config.toml
num_key_value_heads = 1
intermediate_size = 1856
norm_place = "pre"
init_std_o = 0.0029
init_std_down = 0.0029
weight_decay = 0.15
warmup_steps = 558
MLP neurons of a small language model. Each row is named by its layer, matrix (gate and up: input weights; down: output weights) and neuron, and shows model dimensions 400-655. Each number is 500 + 40 x the weight over its row's rms, rounded and kept within 0 to 999. Numbers have three digits each. A neuron's up and down rows have the sign that makes its largest values positive.
After each neuron's rows, "fires in" lists the words (lower case) most often at its 100 highest values on Wikipedia text that the model never trained on.

L7.gate1041:581416525562520545422495522530505524564482482514517440536503546518479523459484515498463544506467525488492419460396510490550503536442494480511507530585467484474478501521583520581502434442461593482527482514454449403440515440498504497508493515480458534499451453518481493462500456480532446472575473528519496487505499492448498440496424477448473501498565475535522469572500509492549423459502547478499532427461489566556485510474565418475501519450600460512562526441580526499494426455475519454484495549542558467509433455489494516495568469492494494524467556429444460460489558574513414486439433520509531466560485466479538513532561448499543460456548441499502536536467484504609506522548550457526432567504527482572454478551457476477484565439454488560473528536556445470439472427528558
L7.up1041:514473460410476487497539467499491555523502452454475374514450526414549500488388519474514508520504474500514511428432521509577431514422496530584588460489479576453513469570523514459507473516510509483540535521546528554567542559557519438524482520537502511473398511574482515489428456464459484508524503459516500486505489482535450540536492533489555456462470491472510474503508448552417476443543512545515563519530505478506419395518516515446558539502499476479562463558511472482435495506459479578541521506597520512522455459464489511588462522500522458496522519468483549504512435509453446518467482536447485514543541476510482445557549516476501524489500572453443434518548516519528510497519525506431522526522493502487473509500489531504520505557497458543585558556488550483555451492481540
L7.down1041:578464512520484518493451580520501493436528557506499447483569479539441518471536543509448552526500460484450474460438551434552493483508463551564510587559518435453450505522524466532481485520479508535534517544446485477490491492563474457400463537496551522492454499537407488507454474445534465472508496538486476499523477450444435488535454496475492487522559555494503475555511487564500483440513586492439423485495479499432453510525599487518513515476515432553509520482495514481479451453473545503564424498544518529475477483485583505454552489448446550546460509480478412495615515525502518499444413496502472583449515481570465525494493488495543495460452472519500470492529513555494415567502509465553506522555475468537496526456426483487530541476508480529506423523563445518440500442484517
fires in: "in", "is"

L3.gate1723:479596506431514444466544503579494454535514507549520458427565511480502544533552473540509543522492499455450425473455382496561447523516440503502466426572612473429503567536497502454599460470544503497511469479528527483538529437560520553476542507511497434533565514555583550510515496519474496462526528581505534499591505463528501497549465505484452482467481577497396467533515491544505474513549524494444510501511541517472516434438509508498550473507548492480481558415507485443449522455524513511481534427542504443534516526479484486546565418535502408499497485468538559455529445544402598457524445485442542517488529472454556475555504522579507562496455503482509565451538466536506484491536528529455502492486488503501502504546555502492471553483483558584553488499482469469456473559558597
L3.up1723:493558493464446497426527556541559507522515502498520493467459474489489506546519464523539430500483464488460575501518511460494507427564493513441526479553514496484542560602529495481487519518541521484502558437481594553523489510491506487395489525533518481460508527470518541506505475530468515499554484489514533475503411531550435493509516487492454528440536517420446467483463472495531531474503570467460392557576478458498543529547507525500560481508550460493449493487576548507467519432516504487453561444523491454481524463476488484540492508452546471448479547468481575454529509507515472492528562541412497462508516556521494512483492459461635579469431514506457497473456420512511449505510521508517427524535495563470442558475534466529519470500474538520541478503427473471476493547490505
L3.down1723:489530487431440506445493565563455549488497558523526500452525481474516526513504520508517443487472549480416535487521504459488402367551476527501494508522505452506540487551478459513472523632483499496470528496539627483525462521505545533434484514467526517533572467543532550490495514548465527494491498516545508472521480506548432490519539504563471509534475502495497473519488475565489472435494500577424508505513446490583501530569452471524550571505541482544469472540608536521476509507556474469477542438539462510469473503490515471526494558482554497499482498475508478497554495468581484484520494503514473506496477534539498445514476471518531559458496504532498440492426511485484467571520443500505532500511522522417476506519554511501468493529442512539512576434503537483530519526502540
fires in: "because", "after", "due", "following"

L3.gate684:547546510429499477509493589530445506465432433450454436471466510538539514480496498557536502499505537464426505461451453504508466522545486475450467431569432529468500497575434502484527514493500494447544528609493545541492500462508536492483477539525457517424477512456510463481455471444521501475540535446459466535511455537581446534511459543479518506472441485481433468469541595536436458460438522476533462536518439491459458459490509463502554546527425520522475461485575477601462528495474470486486543487519551554545472459504596454524542520487460512561470498476486451500506412496518508521491502519443476479544478453456483461505564488546526509456567580505514459503526446509483525462546477445486544524473457458466559555459492538486561529464501485461528497483452496477484489525456477
L3.up684:507502542425452530429530538509467501543412531481463468451589525534548518506544458493449440472565569429469532495494430484542511553509546479443535508496548497399442486539535519457522490504449505507489436498504511606507486442496432534403529477561481506478517497485545456508454524485464492500506478534489536508526439488506494466527478500417480482483408472513446497497474470463527474408524529492516564429500506532504477440496539519503479522553534549508500518449494530480493418503519562522498461527453527493478501479504432511483465491509541524527544412483555488480528591572441544424435438403463490528495562494516448497508516487524518543457480506559515510486442482487427562477512467476513530492598481523497550447457536472540487498498503488464526475504435518495489485490485484
L3.down684:509498478475471532539516509473466502464479460533543517465514502532508448552573492465519506480469484427513488516547494497531496475513499500505514509485484499434474382550510518496443505471494560474463470535502492515446450477473541579419545503478489571502586471471484476453500470479454485498517503532444509536608548491506439551518561524465464593473471509481481531475507471444538496428469471570503471481503486479503592443522552449493566530460472480545468449527489464487490555549479540493519568541498452451523523508435540461460456497552442559536535552494500494552540545513506506480450491565521539501511477551481525500510484492592500541468466523523470522539432480511412454525423498453558564538530510537439594413571547482481508433511469576483536521456480448519515529558522555
fires in: "after", "following", "spent", "experience", "name"

L5.gate1268:572522465526567528475524521544521514540477458510460470533405469457566489486514510582569528481519549396498528463512493579530530479499510604569452523468534520506544411587540503567521465504485520398442523555561456486433530485516546493517490525549485390486476549485555520510537454541466491467477533485483526564550438491530564557401556470533588512436518476553434512569453516507485615450566543508486473474506485465502488442449472507432513498497486495552568484540483485409467469444478510619533522460425455496537523510596509464480563434447451442556532475489482468488503521455601545512521525489561449524496478463518496449501450539585528501520521496510505540506491496478542530502480533635488573488418481489501518477440494558469503494565478491510473499456457541470545532414553525
L5.up1268:446477516519463511448529562477521472488609565505544530533455522490503486483450486515545506560559482468452511493529491450504476492484435581486475503484505501476491550497522475553502430424452519496553454482477490460496433432467474516561491427420531499478450543455503508557535548479499513456517556544490475460577524472506442419487430514494475462492492606520473537512491424567503468504471479568400472546526443511527521518421532576468460475543551532425469470477481515528601524534462510463443535400505453531471520502432508454544483490554445490534537528520503507491547485526493471487501517455553519576479474537539457521474533515437545541475556531500458486538627533502496455528475558435442454516450486426527469427541488538556451473521575494503456465501534514479487518527447458
L5.down1268:458387509512477518578536577540495504524563512492495536535430552459488510511402448563531492552500491505495497486494541491491455565492542558518524539494455552466482466447441464557510492471481510453558515500515478500506472543474511409542467441444533530513499465531578488583492596560496491478500426470466461454490496573520457472486435516435483459564471522530491468518545415560519522512516461488544521491537543498517566433483473538533476455491561552456497485497548530501497480481550540463543531495504459457389425542471472469534478539540456465518470460460413509577538426494536451505531430534480479519534539493497495519482560460498445544473438466602524548506572517482523481531449522499473396525519529482570430453489500519503456432509602517492455484498478554479501523495495455
fires in: "from", "of", "by", "until"

L7.gate1039:511560453486498492490523438461557513541532527495474487531530548493487483463489430518481508535471480453558522489457503532518448446434528503379508494483561522472527478558521550483553508484504499514484516510427481524513543510471484497465512567429445481460522545573449503487493473527506474535518521483525561461581516493536525451453477596497568573504574511534477451563491451461492410431564518498538471492501525491517413479521503469464560539527467527459485496512522465513453481461503503531520522587477524494501467532529503499530551452523534582496500486470494553576511489577512466423475495470474506540490535499503467526594488534539500485457497540478510422497447505495502477481493495427522498459486490541570502475557485487491479399428447495476517485548465388507452502523444484
L7.up1039:489454478513563511509509470503425373476488466476495481540436469468571486557530570507444517554450485549511527552547600504426506438433449500541560515490521508498462508551468503533556505502561558575578464549465529468495580491493500496591476515482533481477519527494495433498418495514471527499492461521482427452470551458507480560492504514466565431486477541503557441429449374439525458503498481508490408438468493473482456521578411466486458564488492480501435472467530434499467467462490502499510465569513513542460541510475497516478518477536492491495488478514482519460513548539486474485447487532453515494510497419484462512477489500539444603463491576489504522496529492499566547454568485474420474475487415487480553496497484516460595494524509464594656511611504486492484540409488570
L7.down1039:446559546438475450421509483519567512456471508536578463566469483519427511495540442503479486534470507490539533481522424490547444472413461540483479475576533456455562487503411523516535440507531511490446502498426514532426484547467507449438600475504479535455527488527432506528545484444429513498551599504434533484496534559513516425487497394528554567511496488449523419512504458498543478534483512496454496564543524513465468493470535534512515476513442485471504551507511481535462500489547478522484519508489556475474435494561528498499565478495472519516506503449425432537504518515555499462512509476482412502464465559443530511535505511513475558501499531450562397460454470531553493529473502475483504400484515531461418532575505482465507503513471600575561530451500445493540517540499449
fires in: "in", "at", "extorquens", "after"

L7.gate1222:442519400471495498564511507491475479556447420455614443455478579492497506546539462532447534566548510510525525465440514470567493503476489573492441516511529559450477541588408485454531515498486475503486571561536526550510520522511545495471529473521474529513496501532575564440483513536539501444555522474479489463547439525528514554512453478558507540439532591513538370541438481513458443455546471505471463465464515550601512490586527510536601567475503522470558468518546516469440510502475414538458535454485520483490520473529517492431511493462506541513495525441523546474474462558522494546526535523485519500500532530500479535511474449517492547532440570484481493506513469541481541459460476448514494470498498557473446523538453535511532488521441477538491505495457503504493520547558521
L7.up1222:453522507480455484451501554525512482517482493565468463501500561541446533447488478527533516474506474475428504551526486525536476498552500486436525440553470512523496469486495510521470468494523526435482521483513484454574539456492553573481514558504472480529481557494474436519481460468528420509556556471420391543521445457551418532457408452554506464493511498496536544462537532441489445497460493483536497530391501478479475416486544570423514522474499529493487560493528495496465446510490520528441470477488399462444484525504463520501503452516541408500630491420557542469500503500510536516569475492558462449456553455546502491586530503515477521457544584488519567519526472540566529485547481529416512442515496439510585495508554486526501493517463477534463495520548476502508546444530431
L7.down1222:489484450461521365521522541488434479486497491484526499512502534545551442561503453529518545432481472498530518521452548505481556433494504498446454491502609459451517490556518451486485504451486547481491518495514503523515521476486510538463481510492505541503483488489463516467561493498462474419474496465537475430580475465522524521479526473487492582474504561493499509494451564452520447466566527500475464514515476524491497482469552461520516515457491468455478476489557546495513509466530536548523603460550446534542439525400521479498506540509551503504481501509557517437529537537498489488519488496479505511430450517499493510467456519492477479518550462483531511550470502554479490515552537431508532532525513611507482588514518519491465508543489531474480470522539445481460533551475514
fires in: "after", "only", "following", "forced"

L3.gate184:492513531427541537546473507496426501494472560487515531476511568503471512459482565511467490510441519404479529490513488479555463469553547530453473460557497539461509460545483559520506510502518564436450483453506480481476480496518492575438549480523553542454462563474496540412541523485539475505479423525594467487527473551542460452564446517454480516513498484538471445532531494498586455450569466545491496516515487488499565463501567481534503464471472406533458476501510532469458510461537484435540438491589565550552569478418438437465519521492501502524543471529512557464516513539499533508521527456515478560567442507540584509490524418533464533428523495524517520517530515525508551481445546506467521461512540549452491409499527451446475510473459498461498486561536526495489542547525494
L3.up184:491530526485532439480519519541513510501418490504514501484516514547527584472564513496528500524442610479445475542471448464521421465536546544466500516592509507500547553514417521554519498480557550466407457492497548559499519470491496536456458466516499523476514539456475489472514472523475527534544499505516477536535467480509418514583493491428472500523491458522481522469418567530477437501546455588472458461487534534450551454538469447512581475490495541523559454420557521437531560567538479461506479457575517557539465532489518525473492467606590532476535504513509490512560431490413525512520544494485547400518481571514528522471577477557544544504436584476501459435458500486501467458485471471462476519528523578511543481506522533459490459479441504470558522575499478492501494487491459
L3.down184:447516488429479516471487541521500522487521503539554534410536492522487522481483517481488485522418571426453451518500469542497500428519568596484481540482554520480479487569490477484514508507523593511454442494469545446447453465491527557445578492457486509500545542494518535414539479500544501450463449505477466454589458510559485485563534505476464511517501522513524474508472497531551474488520447558453484498439502463536526468574498418521575514463480482492534457489602511513519488576564514427483497481548455550529477473476513460477494563529506519496519499507506536455494483544551449496543536436542507506486409517489563498554566454573472586463506490526540515505510522524519563474491444444472508493549515562472467494498503459530420437489474528507483536485472527502522531510519465
fires in: "after", "following"

L7.gate1024:452512474556537487498531474470470505535521487559496489516422500550489540464530443524505489534481514480600454485518493541508453515486477498478507492449459484464487509521514507545484461463450518503531523445511460490442508545522480480526530497547520476505466573471517540499548501535494466474475471401516619513520546429513512581533587458454514480483454570584516550608487513529486447543425472488446524561487552544483477536451540549556481549485422443494492527498420554497562471472466527452497510489429503547492464473496538422437578595481496543519499486501500519463517402528562476542520538508538477478433512539516492482522508530477493527399411497480571465470544546490546383493485435520504494458478496527499558526480529531527527489479442427535486539486455552483585558485556479
L7.up1024:520491536447476441482530526479571490465548464472493497467500489530447509493529501566605543504462547430499586452553461493534529528468503515478476520567484510554430544499489514515477468469408461497524478546527449463508573555519494498429532446519530516537585513476432524563509460455519528481482543542542516488508516531500491437518454556538500533450542557488494474488525415504477471465542543533472498509430539492500426500460474558479465475437553498460531517483488416499472444502531510484507539551520434452541515496527556538543437522504530476493529483500516429480525488535465497503461545466515496458491560452466486522418570486516436455550572500563482498548454520531496452519492472554495551570471540542558456567563569502460466506512494472519470522471528500486507414569578541
L7.down1024:534448497467524544493500496497467476491467486544473500535422468481542471543443520505339423518492526509504469467489518561442484476464507522523498464440558466471483482509530429500535582568534562436466519560517499507513499458404539473528489518507491459506508503523518545553566567486474448512524519501487495541500462394490445542512540508474467458515457454445490533547545542566470512566529484432492468544614490547529476585477477467493515509496446477498438497474502510475486473522517536502500464448494485571460453473509495422448550547526471499550449502539463461515486457470541466452474510578453535455554470513539493443478495508454514494405506478435498480468471557428420448539535475442493463530445436485464522531491421505525476521430538500501530519466398461430512535538499454
fires in: "by", "with", "at", "of", "from", "s"